Weights of a small transformer language model: untied embeddings.
MLP neurons of a small language model. Each row is named by its layer, matrix (gate and up: input weights) and neuron, and shows model dimensions 64-159. Each number is 500 + 50 x the weight over its row's rms, rounded and kept within 0 to 999. Numbers have three digits each. A neuron's up and down rows have the sign that makes its largest values positive.
Before each neuron's rows, "fires in" lists the words (lower case) most often at its 100 highest values on Wikipedia text that the model never trained on.

fires in: "a", "after", "while", "when"
L5.gate373:430459388533464506472494448561516484461458510576483465508522510497528588615536460527520479441480499475508462487470603514449499521424501505563579408420546471576550535520549481590633495508497591506499447500489445553548546391560548567589532413514510439544441553553558470411505591458460483452
L5.up373:525506433461471479537525497444497584508457432458382435583509464518467503609477417458467511574632502474597443532471450536488466516558515486508560542457557411495457448571480514509532582533487532535550462477478517493545414587531440490507471542485465476502540385474623453488493586519467529550

fires in: "however", "not", "what", "how"
L5.gate148:574511463524523473580564526494564478530581503558519513549460572579508466533538513481516505535504496429520462463550526554508367410530511498558468484549524562504545586540426414435456512470540470410490478550461575596469537436428473480521495502537506380560489417617542445523508436531454504493
L5.up148:389536500483554452417508546565501452471507427436476558452525565497469507490475511577502559508509503452546417430526527560546535518545507461557496435449452392556462536459525497422432479551487600514495539584483497474558459466505509493513526537447527626550489461481546458557461561487528494568

fires in: "a"
L5.gate310:503488512577482514491475546398520522505532528403475379437496466487522490573490651666506529566555538545521483476458474475495524522532506464504429465583479474474559588569438465489488522518440489512567491504560489602566564540552505523486437467438481474578489480609439510534515442538433458479
L5.up310:531548473480494488415481457468508479518593494482527568463487478421434511578511502490461385484529446472560455472506489439525453523424541511517500532481572491480434458436502557481601571528432447530527450480421546578507572516452522536608518519526442455508537457484503483518476612456588593477

fires in: "and", "to", "of", "zone", "or"
L5.gate522:514568515417490503490423542571530466550498502486476591468517542467479414389582534482438483558497426439575577512403472432534557489451533521534508509401522452573512489587437455584535467530526568491500504500467593464519477539414448444426521448428524590444518539534465473502487554391520480560
L5.up522:453474531535494626521534621559496501522490509602505579557456561513546543515485464390475531532501461462459467506445452460540499479442432606490422469507597461549449478562535499457467422521517435509431497390379559421458580588505404569436613533552517461458491543613527428421516554476518498484

fires in: "to", "and", "also", "cannot"
L5.gate354:527544492543503515545467460460439527476446492511468487481515538539555415526451503614452486446494572460420464488523468421493533518564560493472536444557514485419583512534515478474449387438411516463548453470476546537472522477468501549417456366623640524446491485561485507511455473474503518531
L5.up354:484439460517503553511580467508485534484519505620564458523431414468450483431556415557510463392447477463476495470565487499455512565481531520495478403427540490504571547540524481407485509458517505513512443479357459540456531448447518521515507389582555532523411504545489493533520395447516440587

fires in: "from", "located", "in", "area", "massachusetts", "mass"
L5.gate182:509606474507538511538493483484506528441495557541485515518470557547458497419455510460457473480460466497509613480400501443456560572577524553416504477512451468518515443512503436524560595552509463476526492475492415475512443499501514501483519502435428501450568507482497410536373463460440442507
L5.up182:453600503459432567432545487564575475422536470503495524518479441434539474508503471435442460416480536462500408448525565493622520506597441580462408551502525466533572533456563554478644488537561505477447438486511453486562445495426543467538425503554453361498532458541491554525533468475452528521

fires in: "with", "to", "during", "following", "having", "of"
L5.gate189:587493446559440539457613585466533410496554587494557490449560518486527496405530482481460437505451535436485514563497438532470539542487517506448477507491493520505477419548526499496510578441478550512440517573560487416411510500545419518414507489540542417471449454451455498586548534508539513595
L5.up189:551419496470520567507512548431497501410447473527561525482482500477482439582605504530563508605500585421492505540487519512505529423490489465525540553463653452428629500504488547500533519541505434461542430412427571471492537446528532476469533530594458549479390514587445506504503493493465538525

fires in: "when", "at", "on", "after", "despite", "however"
L5.gate134:492478505558539490484489544512434458538531569486460475557511533443468371483476422604520565555534477419503478460564582589531495539451495468451585460438535448482485506479493480579535507507458422515389397507538645553508523524504462465533519511536527507524436533509560500472499543418427468546
L5.up134:483464518455430451422492551560478499455572534554538519544479563441492386497501508525463508497530486464544497530502531546503500480647561489568433507493437481481449550492544560530455467457578526527552505475514562539458588519465452465538439492488487505487471585400507465496500498395524417512